Weights of a small GPT-style language model, trained from scratch on English Wikipedia: MLP 2048 tanh GELU.
MLP neurons of a small language model. Each row is named by its layer, matrix (up: input weights) and neuron, and shows model dimensions 64-191. Each number is 128 + 32 x the weight over its row's rms, rounded and kept within 0 to 255. Numbers have three digits each.
After each neuron's rows, "fires on" lists the tokens most often at its 100 highest values on Wikipedia text that the model never trained on; "fires in" lists the words (lower case) most often at its 100 highest values on Wikipedia text that the model never trained on.

L3.up536:136106139154108128128163125119116171088112153103130112111126175059139082119078130199138072140127103148171103107118086120097118110188130082067142097186106147137122177100118128144071107149158145096120085117092111095050134111131083119158092139149116123141082127101135121118147078064135163082187137106144108109122099128131099129057167100124150137142138138134147157174156138149089105095144
fires on: " where", " so", "u"
fires in: "where", "so"

L3.up1314:149186080101152171136092148088136168145066113115125116136136136116105180146184200099096107071111093084128067163132104145164154100150212171157132132137178132112101100040103140132156163118134129106143071105135123111133138114125103141152111098064129192112150159197189132128126133171141135163099124099188184123091077066133110153131109163203157137131117175130192120081152072099137139143140
fires on: "0", "s", "v", "9"
fires in: "0", "000", "00", "30", "1960"

L2.up1898:052084127144142114131100100145104116116092199051106139193107116073112052078108161152139178121106121165082131138170101124132105048154117131098186104106137171136124181103125116148076110121096107113113133103136125140121143146129110118139033171075146111097166119107143091159163116132123117165173164105097125170179118108122110088097171114127070118114146136080141123136096168110108096141123
fires on: "0", "1", " with", " of", "2", "3"
fires in: "30", "0", "with", "of", "1", "31"

L2.up1757:086145106131128176064135164076129102141098123081039150152119065125125044154104135175153129128145087085144126125098104175139103111153130153089153164107070140100113156182134150155176144111143136040144114144135119145148129083169169126100128142098100124145142069141107078140063101159164088091130119103165124029158112078133094129168149145134113110141167143112135122111098158150164092129156
fires on: "″N", " ft", " L", " to"
fires in: "n", "ft", "l", "to", "satellites", "s"

L2.up626:081140140192147130119147077117103124110104161144102133098139109124113131107153127141146087121136122188117137140144177123133070089131192128129136075167112122113202220144136133210159120149069075076068123102148109135082136134162091097107109084059149122072117136086156160044133161132105062166119137136153162219138111116177123129159006132102096077148128106147112146165127117094132194159134
fires on: " where", " located", " late", " extended", " Notes", " originally"
fires in: "where", "located", "late", "extended", "notes", "originally"

L3.up1718:109125112136187169145113188170174170216114152155117068142114123107124113090091171117139161157132126128078172109146126136151213168140138131109112084116193156174139101136149060164112118127204106126145123094095081181142121078102059104169094126095128118104140186108165131043111116173103171084160146178119126149134058151126125111120134168161139123154101136183172109088139101182138105145111
fires on: "0", "5", " of", " According"
fires in: "000", "30", "00", "according", "of", "500"

L3.up1270:099136124138066146142088148078112108181133158177202119128189104103084088084084130109129095072156148143136116144144197131156104115163166097154104098149151126153145162172168123153139103187168081114098135159096117161110155104187080099188057100107126172073162151110140126124105138067123135117158136124128178173120118130175123120091098161135039116131170145140111160130169134076068164145138
fires on: " that", " with", " where", " who", " to", " and"
fires in: "that", "with", "where", "who", "to", "and"

L3.up176:143109112131107115071076189113134169165168156142145138066126162163121161176164155160116077080065147136095130120147161161139161127146087077166104103097144169172129163155158142134098129140143143179145117126122146084118154154086124161121158127143131117178108042135148134138145081085082099143147149063133134179059074103153145114123162136150170065043118109122111132061094116081136168134162
fires on: "4", " with", " there", "in", "5"
fires in: "4", "with", "there", "linfield", "2004", "14"

L3.up1031:177134113107174158131126104125171108128078123084094097154153090151143147058083136155153156107095194121141121097144115177108103123126178142113173104158111180157145149085175163133094144053078148146109055086080113072146117094130143073144136076156153146174100146123177149091172109167134051130107116141152119105228107141114127114069151185125149146136125084174161130139118128110129075112194
fires on: " also", " only", " Attendance"
fires in: "also", "only", "attendance"

L3.up1896:130123085182125104112098142132095113106113147195105126152069100121144177148119122143159168179144142112129112183083122128089099062170127104068158144058084140138123078069202096119168117108153197097135110111124122148139134116166092173165044135088193145111089064077176096123140114051162184159174124114202128135097116113162105122158139128110126145122091133176135143174119166102133169082150
fires on: "0", "2", "1", "3", "6"
fires in: "0", "2", "3", "6", "1", "asst"

L3.up1249:141096146082123193155072139119141084127131087122085129148129148084127087128095187186138073063103139092159162078170170156123086089159168135055197098115102152143166181119166155107070186081083109161123107108086072100134102112233092096141132088139096180161118154155173151085114129128070106152096070166136163125165134153134140131111148150092129140127073125150119063153109172146103129127154
fires on: " which", " also", " below", " and", " by", " Thus"
fires in: "which", "also", "below", "and", "thus"

L2.up813:140096117106149124091141116091142122154145111082133148116144153103127140147125109100163144095093121139137186148085132132160141104215150128119168085122126102132107126166156065139090185075103174172124144065133121151146067107143113132169063109065082134140191149091135141144130147147157100150118112091114138134129136140126167122153112089129102172130137133145105151122136184151067112062118
fires on: "In", " In", "T", " in"
fires in: "in", "to", "de"

L3.up1458:163093198094128130081142131142094150145131121107155094170200065145218151134111149112158139195104080119119169163087096153126128073174118152086090111199132128140109172147163156136118152066056169142146115126107128095132140083144107093138100185104108156144147179145153135121112148199122089151108159131115094123154171143159119032115123141125161105090108128091087147083122198120128089157167
fires on: " This", " According", " These", "9", "8", " She"
fires in: "this", "according", "these", "there", "she"

L2.up1539:121064191134157144110067154131102102131146119094176089128139086160132147052083116133133085148104136131157168094121069099120082082172144076103134065110119152074121122163106132162105149072115132066131084127051127127072099108129118088154123151113085077121161153092101068107145072095082151068118161114147124139128128105132156135050122107127129119183095122158165154112128139091157092064083
fires on: " to", " His", " and", " Its", " but", " its"
fires in: "to", "his", "and", "its", "but"